config.toml
n_layer = 16
d_model = 256
n_head = 8
n_kv_head = 4
head_dim = 64
d_mlp = 704
vocab_size = 1024
activation = "swiglu"
norm = "rmsnorm"
norm_place = "pre"
norm_eps = 1e-05
positions = "rope"
rope_base = 10000.0
rope_fraction = 0.25
qk_norm = true
attn_scale = 0.16
bias = "qkv"
tie_embeddings = false
parallel_block = false
init = "trunc"
init_std_qkv = 0.0264
init_std_o = 0.0
init_std_up = 0.0264
init_std_down = 0.0
optimizer = "muon_variant"
lr = 0.0118
lr_mult_down = 2.0
beta1 = 0.93
lr_head = 0.00609
warmup_steps = 0
schedule = "wsd"
decay_fraction = 0.73
decay_shape = "linear"
final_lr_fraction = 0.0
batch_tokens = 65536
seq_len = 256
doc_mask = true
train_tokens = 471700000
steps = 7198
dataset = "wikipedia_en"
MLP neurons of a small language model. Each row is named by its layer, matrix (gate and up: input weights) and neuron, and shows model dimensions 32-127. Each number is 128 + 32 x the weight over its row's rms, rounded and kept within 0 to 255. Numbers have three digits each. A neuron's up and down rows have the sign that makes its largest values positive.
A block is one neuron, or neurons of one layer that tend to fire together. After each block is what it responds to, as a language model described it from the Wikipedia text at the highest values.

L2.gate2:083122176108158098137151167166109144133080108131161116089101116078141101178113119108134108114050172121153145099085080185128103112104126087131117105115117208109149114127112064137109122064104153141138128101101092120141088165127167113151107113096160168195149131074116140074119126092156126097
L2.up2:130155137139132083142095162146147048103225112149201140142146119140101147100086097136076126121076203126138107128185113159114139136112201124187126154202143127124121127128175137077157075096171072112121168128112101149139165164142147131192134097153166140098101168087178093106081128127152174070
L2.gate7:168099180128133130116081091160205130095152145114109122096120130076125146057104163114150141113105073138153077113144145141100145169141134167104182096122163199128116131152126140092103136102033063093136129181136136130103125082153097179091099160125143105119130179183162095107090133091117126097
L2.up7:192117119112074168133140148147128116181157112116140059115112085141168115096102086093133190095085087127078110135167138135141152134156112131177147079150135113144108109169133079145116036116131092123097183140174151149163144118107153145076077126096068148114142125104118104118135152088134160116
L2.gate197:096083124157107124157089107084135080096135147120110122132095093140037144133109124136108118158137102099150130099133109144135116119153096179120101178109149160156084185136153110200120188113128078094148107151130141066093136090209143103136105111129114059147085107143173087127083083186111088144
L2.up197:094116140133130174119122120157114149143160082072089064153090151163107174043135147133166110190118104139106144119110042116071113179137103114112115085145124120125124177092127084142154153142127129163094103065127095127113051125115167069129127131165050177153127079169081096150172160145176157145
L2.gate251:154101114131092085120104099121126127123123144030075136146139123169089132105139169183159139124145120154146122071158124125120130060129183104077089099145121171136121119125144096116123164161129138133158081138142115219176172121178153089122124139119124071120069210145084087175187135093105109135
L2.up251:128181143121126150163170129084115118154095058127094121099152079128098164123103156178150080109116215141141158115104073131136075157145123170103120122194144151083111178149154120124168147161117094174134077127139092175137147121089188156102116086155093137122098088179221101192144135113108161140
L2.gate269:150093113108192096126094078170124105081084154202112131078075116092178138079116154165153121106143080139105134148098141128148160084131141162139088161103090103136090062049140128112123116134183053096115083100148190157154123163192144135163138182103194162157134131089099162138102109079099147170
L2.up269:162154163137154168125170117174078151137124025110131091184130166081152138075126132128153158128115137102151184131111104172131128111166122130094150144129066106168163137132072110123112114051110133168104092157163066166152116095174150090188070154143161121118091129113137129133146068147127095055
L2.gate272:202155140135139105139104121178161127136193208124147153149106170133162136064161184129108115127132104092156155108130173174114114104118147165128136092065111168136113117154131152096146129158156144147113123156160106078093174154171115196125125149210095136157129102164112156086110099139130117097
L2.up272:055168134169110078148174137121170119120083086112084135177168084158148144105117097149148122124088071068150169069106136187123105127185139151112130113175184158113100138127203156121187121125157121108161146149119138148168149076099118202110150101145146126117078079107081126118090149137112111159
L2.gate278:152136095171119118087088186213124131151107146135077089100139140125125070150203134121053107078208137129139125110084159142110101141152109076098137095147112093154134149141126092081109141133108139170156140131155181164105088207109139104126146144175152108135145102157063141092131124167157115146
L2.up278:152150160129084114123096075124154077122126114198131090107164108158110136113130138117096139117130122151136079106080194173071116123136130106097087139158139140168177138150149128094118062139135114155088094141156125180177134230083169059130158126204150141094085039120085071095178158128123112110
L2.gate368:118096125139072165168135129201163186149119164158170154146141107100143161074136121122187140125080095111074114104199126182143103106109079198149103165109151138102106172047128072153113088116116171123130160139116178136114088172146150137149146185148129197144085052183156135110163189115130075116
L2.up368:188179117115131174143106101098144151187186115118100147197122197074134131088138169100139149067081098093115077123154163140110144125118147170135148096122069109104128136086124119082202146120099156093111185116100122108149081171088122126147123150105137143094066125148121114111106128109138126077
L2.gate403:159106118156136108130125150120125107128091121130096086187142115193113114193140111113118147092099093106113039153130155077195130165152099163109159175163138095150122070121091208141159181089168112130122088168096119136125144165164204176127136093115111136120142150126166159119067087084167141095
L2.up403:133114108151118164128125132124168117107089108148138111126137106093132140144139153136091157124116175165164093138091142164155116115095158110109111146096251079147147077106074140154147162121134118173076188107142201142171114112166089151108162206059133167112072079154119098134143153151122078178
L2.gate425:130128161125097166170118158100120161106177076246150150112103083053071134073095164129091095168175147063098173136114125127108152126140100169099096143119087158111122125098180139150134111149173119116132111158135135109140093185113103136084121174176084073084111168214104096132149137154129132140
L2.up425:102161073076155140147139218171146133096129138159138147106145184148080120123133115136141190146140131146048082164148124155125154105118141089109090113148133116122105089134118111056146110171109132075146121139127201101110095103172124163100111136073103143154123149091110173119147128152165100151
L2.gate484:121142108139166129167147162122145162136133148115075139058075120086112113149167163133127108130109147115133124150137086141103143076156100105081118154113129141127071126076167151139153079176122131116126090128108164193130087088105086141130135187114096108136155180140133171111100079141153152080
L2.up484:114124093116141106119124168065159118138142087030124147213139120140129130121176115166103088174101169099072137105127105107165115128108144153054132173053089142100133075160146145107137109139113160136157103044192150176111086109195119080112113096128166127114138132168148128131125127173128166088
L2.gate513:127136105096092162127136130110158167108155121196132081176124083123154091128102158153164132179156071116162110177158110113096084125177184141099100153077132127126118160137173061077134107133095143155146168128070124086118126135148144140118127028113108130081128164093144144121171162154163068122
L2.up513:100130130111055135026162140126138139080171079137113104085170179093124090165099156131111111134175181184138114125108129205084128095124130131144173091146081125126153162156141119089135146102151124136086131091187090202140120156130164139148081126137181110107090131120129132152115123126111078063
L2.gate522:152141154136105073160149168136120152163164096142143166153134169124138137157179109130104064121075166046123136155175150107151089123079130131136093142106130149123128129147155084108125063152191194131127166067071161119109102099161141133135136106166135123174118137146142148153140121093118161122
L2.up522:139121147161083108112130137146183071131114072167108140101118120107149114123143131133100047147101133111104107198111098099107086163081138047124159150145151121070168112148094055070087095114145159099071124091106163105100125108128118163134121110146073110075145149129118125169151130080144136154
L2.gate565:144099171093125127076153150135137186129185118108091161073163230183115126150108168152140143087176081139126153143170079098137101102082105125106119097155083120109095118121102163118161154109153087133123142133163122145120146167146044107117136097161135142129160160104161158140134153070152097096
L2.up565:089175151103136168139094101170161156123140118158181117064143099098167073126125111137107086146112063169099075092105207148078140133114115157149092159134140081158105073070147144077120112101107152114079107158123148102187106124124121160180115159056155171178139148128131087151119210120134125187
L2.gate674:197106143140096108040122130181135119124145151156150150147125079099136106098123115161105147163173172148072115079107138094083166141145121093142124090143159102127128151145087053135151120140200128154142112128107117159156102201165141104140202221103072142116119091119156136159144134123129118064
L2.up674:136139150061130162120116113150080135092124130145143173129134151131121152138201080097109132094052092142128102107022129109113154114115133114153094138095172138148165129085134142108074163142142108123134105202196142145165137111139155122148092082135109141137130090118171129182132113155120154126
L2.gate688:065143151150130105167116140083107100157175156076148143121079162080167116100103087108126143189125141136150143171114187132133119087110147165136094142164135120107197101114103143110145154153145141129143115151184166082109098113138122177045113081096166154100119134109152157143114115147064130120
L2.up688:157159124149133094250124088137105086115155166138142153176165156114159126158099120059101112194104069178128102243089157164118112182145055202105102197134094154120148129080104177140130185127110110104093129180130172093090117124122108102084115115153155186091171156098133146152111132161087098132
Responds to: Zeros in stats tables. Number tokens, mostly a lone 0, in pipe-separated sports tables (win/draw/loss rows, scorelines like 0–3, 2/0); weaker on stray mid-word pieces.

L6.gate109:170132184147102181194131064075124119118133130114115111081118087137142147099190138148149150100157081114136152131157162087138107128138139141127103187163117144103154143135115171188088122120150116179101078043046166142151153105097105124107149140147142150151148113094115188107100166125137111135
L6.up109:152072086133107166151113163172136100150158098094133129077109078126194096133108137125101071137110042095113150162150198115182096109120216114079145101185138163120140044098115165158101085067127128144146169177135141130080198136144153187104087117135146140121041140164127148152140109153064121100
L6.gate112:167166142062128209124158088105123063144101155137104148072126147101123113115097060233116148151085135100120100121164136100152121154113169070125139168156134149083115168135164199145141110113152133163138143160087126168112153159136162080169154165068111135122097136133118113192161156159130138148
L6.up112:123123135097058123105133176164096101126099106105128130121116154133108106142080105159126117071148174174134090159134148148113143112112125172089127140098083117043088096197101163119123174111133157071097050142055139146087125111159142119142175119125133115168105087140120118131103120156092115164
L6.gate153:140108096073119080192117105146066085167148151149103050125150042146100124135119144102153103153129125103123116163164196143148153133099194129073078187145113146127120147126203182128104099133186085117116115130124102131112143145151186095162175138150084196139150131124161119068149065115137109127
L6.up153:097095093157073150124118130065116115165109103124122131136158116149098143123075107072104135191179166071065106113096118175130128119150142144152136180118093113094110123141138144087087076120151196161083130156152144145074130132075153179146139184107095103108116065112137083078205165188128095147
L6.gate512:132095138180147119176096115117186100116151163161138112124115131118148138082113104213175113113173121134087190081148173098162115119181117199118111158154128076095135172079158143186088128164168151107133171164150056174171145150121104089114084107111107125160067163123094155137077105144151153172
L6.up512:133103127084117136114164052157154156146105107070141087121135085109075128076139092126148120131144134185136137119103175123114151120090091161126128147134075110119118184088100169116123086185190143164066153136141080181119120140122094147160089160126155161176103183167121138114103103221053104098
Responds to: Mid-word continuation fragments. Short middle fragments of words split into pieces, especially after "ar" or "met", such as mar-ri-ed, char-ac-ter, met-h-od; also leading digits of numbers in lists.

L6.gate66:102170133159102106209157192171121106148107112092146069094129187171077152165164146091150140111096101147112150081123110098135139140131122147155153075076151118155087137174170096104105118105089151080090123110123136119178153149091138117137118116168085101125136147132126128169076097145120171159
L6.up66:185164172122124118161114140117198121106165123118043109152133098156109117121161136090129125054110103123183144093107133127125162184155085154136172110116134117195107179082120174086106176132207118144129096139137105107118118142138163145136161104102167144150115097151145141127095181131129079166
L6.gate280:037206136147184121133159111162123099135105165125144131160048170164131123118138162194145136111183131152156140152157153136134180129160131113115128134113142138144099127112142086131139131088148106094151119165125069116129127180073126133134187144080181084134141092167110108183104117116119124124
L6.up280:059161121131171100105229096125104136101113145101082125174112143123152139120145133184135150130087130118125107106109114124200135146108147143093123148091099097141150126097118086084184159097126132118119132159128123158112140135124142143180154102075132079167193127105158058097088129121150136136
L6.gate330:141085076152085098162038149177121119115112115135125125084143090170055106135115129141155090138119162121128144136130155081083117174111149089131132127115170143173114103098098124135114139061093167138146182111166099127098126180104080129121102143103124141150195105154140126156078188104061155145
L6.up330:136128102153152129146118152120104141109186105100124172115130120134110108155103181156151151110117133117048208043103088104132091070101080128161149104197160140090124167140152127126083139139153144091128089128134125113156131142108176156094114149080061205126142108141130102146131116167146088068
L6.gate380:102174119156136144162072180120099143121122126167134166120136067178111144110082122140175149124157128094111178160101107126115149119101109115150149090076127126125113111089109152145088129131213138103103164114122156125065094131155071140113173150104148135088166124145144132149141129085150091185
L6.up380:155128161136141086090121153075127132097174164091187046193163144126153077081181189136186094032109117130137167142095095109128100136139142148107128170168063163153131140143145139137089146151166137090160073133168144137145137138137134107128128097125136138146138160177091136114073123151070189176
Responds to: Word-start "ab" fragments. Mainly the word-initial piece ab in about, ability, abbreviation, abundant, abroad; more weakly, middle pieces of split words (rem-ain-ed, he-ight, D-id-ier).

L2.gate43:083138081110108103111150149115138052103143126145104129175118153110113151097158087126139108095133115147085142123142083085179130161129182130106114186187147192084139138118162049149125162114106093143136120210185156102066114097137096131148114076122100128101124173149093103149109107133154143074
L2.up43:099159077157135125098114095131089129096146114103114188114160170086158149139105155171107121117117129138108089120136138146132145104171186119135101185118182108127078106099148102092165136109173131184082124116105102143172116074166053161152119116105080150204119167138154155185114141155049092093
L2.gate44:103169156151150115065151183115132097145148098135074093095120073139122169145102151065086152102104095104143140128128128147144129159166096126135152147125199175119129137147117096147106139109112200145117093142118097116131109148187130069164157144065194095081160165151133071199164165165110071158
L2.up44:100126117091111147153147126113130127077079175137154152119035148129065135093143155143153157160138154165159081155089189122114122112144089137085124119142109166116128052169101135184099140145173090149106146079120128114098066121141184138139123098117117162176109121182170137109180088121106125118
L2.gate48:148093129118140152153151101114100156040099110171111137105127152164142123158063112105092067098197063137138140117093123170096107148140084152111157125047156135154171135075155134098147153120127120147143137173157148133153144133143094126093174089128115121155195135103127140133172164126171070133
L2.up48:079117127117133097114187127164117141089105081175113153127120105073163157158133159057143166114177079187100181111139082146168143183138151117126138172097139101163159090148167058062133083159111159137145133150114130183066132091085133096160091091099104113135164131080150114138061163204130140175
L2.gate74:132083112164159112125094099183079120163149093124177120063121118108158153085188060123131123159106149155098152107129133123092112116162151135129063066102178157116091084119142158162049151152138049122146162138127045100136083104076136151143123130126107139095108160188075111104150165118106133147
L2.up74:246141130126087118215114171086081077147149134081151123137158142117108099100133179131135153170154124088134128083150127144118147077071180110172148123129098141129089091119122122114127122123166193136084113135166152148178144123118137082063138119160124138139154159126078142120122148143139135092
L2.gate184:152125155173116085106106178134148096080125144134097120163138117127097110119125159150096087129134104046153134092139182180175152148068137060089118169132072144085162129076113169179070125114129106115144111087141135129119085085107127102132165138101152098054164119084086109122145145107079080149
L2.up184:156125119128072157141204129133161154162128185179131113127123100157133079086203090116130164090136104144121133120087175132117091120147130081187146099104138177146093096116085121150178090110126143104158117103158148126117156111125104097080161111244134165155128205139138179124153145180149192110
L2.gate241:126140092177135149184108136096119155123140162102133108140121136140180113158142155165062118070098136107141065076145115131140079172151071196155129099138093112144117137105206089128094164107139136094082144066078133113138106142143121139186086139110129167125108189143047140101139082121095101137
L2.up241:142131103136158111118178144090201076127173093129124143147097131100116126119128114116124206143120132193119089082139095152120152100110064136107095093137129108154149088129150120170170173062115143122163173089160094100143106118141108141164129128122151201136129136165083116108175019159147095133
L2.gate290:107194137129156135153171166134108130116157068170160085120110160117142130153159079132114172113143079142140133138146164173089146132119106154108157110036100167115120148158164132171117076147177161128152137114064115137157065151124116123097104122093173131123083155144130058137138040111124147086
L2.up290:109144132170135147118170098106106107145108056100176109101153109147180117088170139154165163077127142170112095101135170131128148131145110140158161117112106063139147148128087098115094091090133149127085162079123126121139146193118148129161112115148111126108072136132173126127084069124111148093
L2.gate292:127091099067105124136155145138058138189114112169114181191106113095082121116119096115062186110140126085111105116151138161091138052184121150063105149100115164144095144122131112078090129154098118122193114112129076134106171085138086114073104165179170138153119094117100126079169120114109118128
L2.up292:109133120084116113124176132138119072165142078133098134184122077110131078109150089075120120166155158168137083139166162147101160117171125126141137103145130107142156208093146116143051104103107109115100139128076150134071213098140135084081052103164113104125137045140109065144116160109140129189
L2.gate308:150130112130090125147154117098106134171099096078115173090080096133094107144191096084143142122153154099107154100100126129130094094144121072172104155163111090132135078141141093208090094108143189131102081132171143165233136117095064168134143140135101074115118130131144062104173158145110152142
L2.up308:113143101102166116140159180212116113145170128108105107084152080146092130090184078171102095117091118082131079097159142173125161123127130094168152064094108126119131123109150102119150135100121162152143089066078079101199173160148129143080116151138083138085072136196096146146117105149129123127
L2.gate357:190153194076202104098165190171046091157171132133119141124183114070102151153115187092164176169173118092115131099136074142127141114121077101136167157167122132146116166166125156124116098093164140102159137075115135117115070143161151139133125156113147164135072157115157112159106196099126114148
L2.up357:189112162038153128053132117146160075143226105110087108119143128167102080108108145120134105108121114182099186133162115141092130145131137134131110126115099119169145129106138163124160076132122136117100161121132158136125137134090133071086176162099158119143124172106100101132148124148096072112
L2.gate371:119102110128125161143093141146141189117132114124164210057151146148153177141105125149174138153154143126122082113113142181156173082084144132168119117097130104144143137121119100120156147163112190127135143153145126191125126110121113109152109159168104141143083189118177093125092129111103115153
L2.up371:100124089113181105131154118139075090099126128105128139130157109083176117104145112127163105156081100177137089160175127195163186200100127143130142069119140115150103132078129119080127123105088195084094109139102150197147106115077161181156092129165163104115122115081132105070165132171076139139
L2.gate414:132142185157147168163070181158175083136195116108160088135132098156153137094122121153119133102084118079110118153179120091137084178099140137115118076095121094148157131096133067096189134156118109108173154149131143117085134175163151113135128140073146196129139117159107119153105047078124099102
L2.up414:105121107168129147112158082104166047160123148103163136133163137067187169126132128078155202096120102071108182182101145130135075117073169148091117080097079137107145114133133092125136130132147153160160105121155165142096123167108190129078106131153160123096119164123122184117127092137121105090
L2.gate514:169133111176125151117183134124140102170135073193147123096173080114101166149116111054146143185154135136116182110080180124072157163109100094124084092107145199201146124129130145124165143103100068116125135117171122138134150158114080135124154079085111117092156114154121145102129124128045182143
L2.up514:115116155138184090123168196176179130157152113123137100132102086093086162137160154127145159128124168034132142177144170161177174128129151047106076071102142101116108124143120144147151155117151175150104134144141132071047128157147075152184125161147111168111135193182103148161189144145139148083
L2.gate538:133085135169185154169144150076130124116146187066179173130136088175086079175129095130117131115125162122077135100138132087136158101110125167127134171159084157117193117123117091158135127136087174129179100190133128110188118111138125137161167107126121155114119153129132129132151094205208128170
L2.up538:103152139146160094120116153100116191161133179109164162163132132076136113169121134109126176137226140118100130182118101131134137139081130128149083129087144108138125101086127126155095159117076136122165103180076130132172108135121144129149083131125163130117164104081176082142124129198134138151
L2.gate669:082120081077136129138102170197097181103058127144112141158158090111097136183149157110102162144133097087175114083093148133167128127154139169169127168109120121117095183183138192089080116146133108111122099129097147095131101182148127101162101190124107121151133121134128096137178109161086129109
L2.up669:139169151135103130107139152098102133110113113141132110093102100154113125081120179111098127142150131069082137103129126138170078156113139167088159137062150122146130097097099117051135108082126166172117159163083125092164099143094166097122032172130204142096151119109089130153159109102119083184
L2.gate673:145176122170160104116079117112145141165129082182106142134097146120121156111140092172072146142136123075133108144123145064142137171139084061084139150161143182133136119110168106050153160197128119148140132126161138140129122079050090119153134172100157144103144095100147130138138203106113065137
L2.up673:157158120060097123122084111129119133160130106143128123136080178134141105166127178124094120154131137158209108190114178144094138123144188137121149187173138138147149096109079154109162116100077149111061155146113201115124113164099115124047153119111109089194188059114155163111133140143104131102
Responds to: Empty table cells. Bare space tokens forming empty cells between pipes in wiki tables (stats, results, lists), plus occasional spaces and the piece il, as in families.

L2.gate47:082154118146086152141125213156123116109087154163107140121151098166116129156146136142163116108176091123116131101128163132161098077075127128098116108094100116141119133111192127108162148143127103126120104110154147129056089103151102124148088167133086213088140153124102118103149128131130143077
L2.up47:060108149109108083157044156174089122174157123198094129152156134168132118098160119144129115092161140117118137131111143115161133124110173163108136149156152134083120075124091106136105072169078147089176138085169158070121058107124106109100100123134061167074083131121105060117116139135122143182
L2.gate105:119115107085108167208168109145177162210088080153128175146109115111161165071156137155148109139134132114107105175080116131134199174168074123129155125120160105130125128072126112035099173120111161130106115165089167080092102153133149157136106112053151084102095093132140146091102125128191143097
L2.up105:122152101147125144130196136183231136126184135180195130148121083135163133091118082093109122130126119134127127186170131142109098128135114097109118131185145060089136043130139156154085087154085188182167166113117074137105140081123133199142140129144185124177093104130103125187139116106119065109
L2.gate124:130113128098143166146130174147171104101087196158163087159102146070136144144129145137147097100061150162172153152175111074123120166100129168161135113119083109166119088151131125126092175166128129135141123120134107086097114109129105154118110184137107144103170115087072172119165134084119142144
L2.up124:066081151195078087126186115103122123175104183134157078148134149088168166099117104144127146119083163092066097125149131110076175133076111135171151101135173177151170134203063190133123152088093096184132171133139120137140111135153160172130099088158198079098088178156134171093143126150127135132
L2.gate164:120132151132124140141139130124107113197162054168134166157122095178113123132062150065164192075150181101114131183151125101104112121102125144161159142128148113152091137152089142145104065157143118064134175172149157175142084163177139128092118097144120095128117146061134155147092151124137134095
L2.up164:155134093155152175112161159118210164085128100105093168166151154156117104106161157087131126148133167137120105106170097108127163059096074095159089121106179104142067120123126130127147185156173101106074109117143208127141121126120194145137192125132114146145112157141125094118125107122160157141
L2.gate285:136146093106158169125106130101130150045217123160101109097133090129151144132088070138141160087113109131096175126144106152121135116104127176125152071119126120149140085094095192140099106153087145095137145122192124141095088182118143143110131085141079108099114111109163180100138127124173106115
L2.up285:129146160116146095127143085097166140029119141111052135144088105121064105092150104081146102097110176146125154149054197135141156142134154070060082085155096182140101085139115108122174193127134122116045153152109110148109153162132122195196129126142108155086113075138107094165124181159096088097
L2.gate291:110130165141128177127196064054071108178114108035094169131110110049165113102109116160160084144136113138083148136082102101150109129116141184161123168197085088116147081144124156117067147143078101170160109100091099087124139115153127150118095136107102115159113111111103100129122130098115140163
L2.up291:118114173144096101123116108094117140086083209075186178172111108124078121079175167162152156114101167184113143136089103129143122098137125164108140140111116158090138115151153093120132121131137060141092122137081160130117111126146116085141120105135141139077217142073139097145141133106187142127
L2.gate318:082118130157104143070184118088103101111109153097121133173160112141082141080163077104143143097076204091115139164059171129131118181118142117116126130111134150153121152139082198155151121084118096148151185162108117064125159086152169157138144073080111143058135107116148154164090185167139103124
L2.up318:087195181130054150079068153123124153118135210176154131115134127175123108169125129096124151107160062122112140143090132091150104079161117182142154159123155128140110127089106178092147086070176094162181076103166064075130156103128109152101109119128147131152150087133150130141131147144123144196
L2.gate338:057125114101060098143127147111165121161152200119057108108125149113179138144134141129140082095162235135116119133144115104099092147141123065125127125115095178169130139149120101114100131128146097162171112080129163149153112164145144111140109136114156131176166161087125100131194157072109110113
L2.up338:143095116112194141119139106149191137155158122161133112119139155107080094124109136068137156139116079164156097088096133092148074173148150091182125125112160095158129101084131079086164150099129096091116108094124145180148150149147121102140171091161168119148158114157098115143150158158103136115
L2.gate352:124110127113140084143089141118152105093175128158144166111107105090099155160160097086127203091181154188113106199073150122147079135086132046154180129179099045101161125167158132150140199177143133137167171135154133133149113081119189160124178027136165158111113144161212132163072120126155093143
L2.up352:168145091079114137107183087175162159157129082155115101100194124128148141105135178111110075129130148103119171133074147138094099141082111097124077109141103087125118135181116130181099128133139144108129133143142141138107163114171106123132115116125130074069151140113129126095133150111123147183
L2.gate370:135105120116136096148133111154107130152177099157131148062127123124081106172073109155059104142163114133142128129120123102158214077112139137121076121112123090112091136092135109113151207142086124168174099109119114112145115133080128161147098194079128140128115093130144130168178137080121124144
L2.up370:117128125106158189143115120110103185108111155148160157110167146134128101162082169164120119138133078122120093184117157123081116161076046127098096118103130156067087122099109105146094128161119129101190102152068096177126108111126066133178093123146141069163122147108168146136103130142136173146
L2.gate430:164183110137093157163161163101167152062106146143113167158164149131128150092106163112081108092199144170123098145147145099157094159182117154140118088145154134049158133156160097121161128113182096146144191114090075134173145152170084127132079104115109112113096090106132125085168085106129098136
L2.up430:169123137154136137144138107184151181125072150086194072096095189109157158103106107108089126112107100112102158127169138130178142126163201138161124149149170140114138146148121126142123137125170121089145128114154065131104121128170164045077123098178112172180085108126186057140127122127138158099
L2.gate479:134148188132101190106156093121169088118126120080115189084075185129148106111181128133067078148102104084142091127119069091146095147117136151111130088148118116169147122185124110117134099159120098101115135122106098104097184139058092118101089095183072196100167182117135117166127169156113118127
L2.up479:160122082135142132133091096045156155094109153123150151118089168104151175085123082119097065094152183076086096206179189116152125101147147129145080169048051134050148120164153128118127133143133145137144140153126149176145119102149131084077124101135172130137102107133161135142183092079091040136
L2.gate548:167057113118103159132129151135187125087128112103099119095195084122112148137099088136088119107136170092100158182091140139185164134137118144188141123131097150099132072132121118099075183127151126110070152151162095140178126135078137154116141112106135129116081138127124141102118178137070150108
L2.up548:082145132154132066145114111147180146126129130067169118130110119114103177174122175148092074194112142135100132138095145093083115104113174107106117190171043111133145097132101136094114152166101155111134106185117133083081154160113063082157094126056131119108141104128053104136167148098134142061
L2.gate552:144140145213166168171146062163104143095112104120144159158121153144146182123108111117130107102158096094164147129180133144124125133105142154106077103067120056118154140143104171177139143195086080137131091066179140136172148176111126115148110110138053106136148090196122149100133110148142120088
L2.up552:173137179201080124149121132137109134078135161136128110099078120161136079080146106117124121136134124129146108140184135096110185167157155162150112151145125104111146087125144108113145043164132088188111086178112136134137142113122105115102152100164104125110115121110163193108131195151077166103
L2.gate583:146154141168138149155164127100058118157088135180167103051136190161150121094135079135131177179141123089085104177121109164092125098188158079141057181096208129129141118127145157118118170106211131160211133102175140129197101121084139115137116098119097092164147145150112157130090125086091131115
L2.up583:117084083141145177134107147066109097174168179111086186145155157129125137151124139121152134103136157116126152127142076073157139117178122129087216096181105142146142133146079085115159087130134135119124129092148127166135111105151119097180089160111068163107086173123122092115134160153094085176
L2.gate647:069161153068155089182106156162142128100142145147082138144155167148153143162125122160105111144157179090102100164092127148124118174097062110120221119065156099144173081102093124132131086134083097145146143157129127149143167134124146129098100123118138128116112146147161151127134140120118130130
L2.up647:118105176104113167137075158129196190125107120121096138099134065158141067108105155159147147186095133186130146155131153140079105121073123158140139071122172139131166019122127130118132126096063137119156163121053088108138147134227107148108088116180124089113155121109159135090133138115134150152
Responds to: Word-start fragments and parentheses. Mostly opening parentheses before years or numbers, plus word-initial capital D or Th pieces, as in (1988), New Delhi, This is.

L7.gate78:123151163180130145128158149107100158170109112105124091181138069105173109096180105053120167047144138097095103132082100162117131170161118132163135114095115090210127103082072079142107187137104172128189108138126118130161077156136165146081074128121176109154104111146134167137208142068170122121
L7.up78:159104125081149117099117146122080140109138126230100102121104135119156145104198141120147107124097120166097101124135091142116153153134135113125075106101144129088113175162191047103120176130116145116107091153064137159180128128161183130203095111133148142136129096132096139181144183109146145128
Responds to: Mid-word subword fragments. Word-internal pieces in the middle of multi-token words, strongest on "ro" in int-ro-duce, also cont-in-ue, inf-l-uence, clos-ing, congreg-ation.

L6.gate143:103118169147072106142173155116081179124118104108177152129202141138083123147141143079163157152171080180130163156105080121155147167174176091093154093123169127134111084119129185149168162158159146132128183170133111123179076151080119118143159138111137060148130136119155134082058181145118149188
L6.up143:123131163151088171158119098150209050149154114128138180158139160116119162139148122102119170035097080131090127123131149132079184101101133097089141142111196130134068119149120118086134136095079164135154101152129121134142133129186116129155098130114139115100094099128123066063141124129136128078
L6.gate292:114185108180139070110140184107150097114116173140125141117138115146048131138143096096129166169103120137200143070078138109141162111188165066105129094100110162124143143155129111130084145120158113149136095156106070116105142120135161199148133100122135124105115167128142136129088156132136101116
L6.up292:159133151115132189173130175158129085145169137156160095176105134152074119088163095129129207092136081118132109156189053097106094138144163171150123118142161087156153049134108160092158132099154185115061114080133152073181101193166138117108104173121081143130138143091151119151092135151116120119
L6.gate587:131109160195116078102138126140130067139129145162075136133208101114137113148091154153179165078177143071157170129130152125142136126131178075135122121165181144202115121096123148130147165139136117186102122138147171120073132111130087207057192133102110074134130083136128159073060183150134072113
L6.up587:140120076155133110079043147107124127148088102147109152147132078111122187149152090149151112100104178142158143118142170160124111132140143113160080163083134228123117094129089052146158152133151201141107112172154159179070093083116046111127122143082004139102139059122126110110148135107134127114
L6.gate634:152109176118157127110135137175077127144136090080158098073185106118126123127095093099111094110141168101088161160169208178131113133209119143117072127108159137118134124129197166130137166105172126139123096178136072170126165103119155168172121131168108137099088123176146133157121173095114188119
L6.up634:138168116162097063109142116156086148137161118067124132087125095106091162127117105126172181121109091097148141072121135115108080121082089104098114075120121078157149133141150158097102147180100111149106140162158163177209118121188141025136131071087245153167117149107108155118134118148164133090
Responds to: Detached space tokens. Bare space tokens split off from the next word, as at heading ends before ===, or before word pieces like ended, editor, sp-lit.

L7.gate453:110072103195128179167144143102111131152119084139159052121129137168138142146149161021110180128134111100037163139129077119146131150153182133143096165086129166158130119115118152153130144116085150127159161190163088130200122166147129126135158157103138144085091073106150175140111084093110164179
L7.up453:122116113105109151197152126075126175155112164155114147128128140130083128086176078137132136126161156152151135158130110142143176122110088137134125141149129165101133094126156128157143152144175077101177127137191114155128193111139179115161170134149174128149080131057169175143127127138136146108
Responds to: Mid-word fragments, pre-vowel spaces. Word-internal fragments inside split words such as conf-ir-m, Hén-a-ult and comp-l-ications, plus spaces after an or the before vowel-initial words like irascible and employment.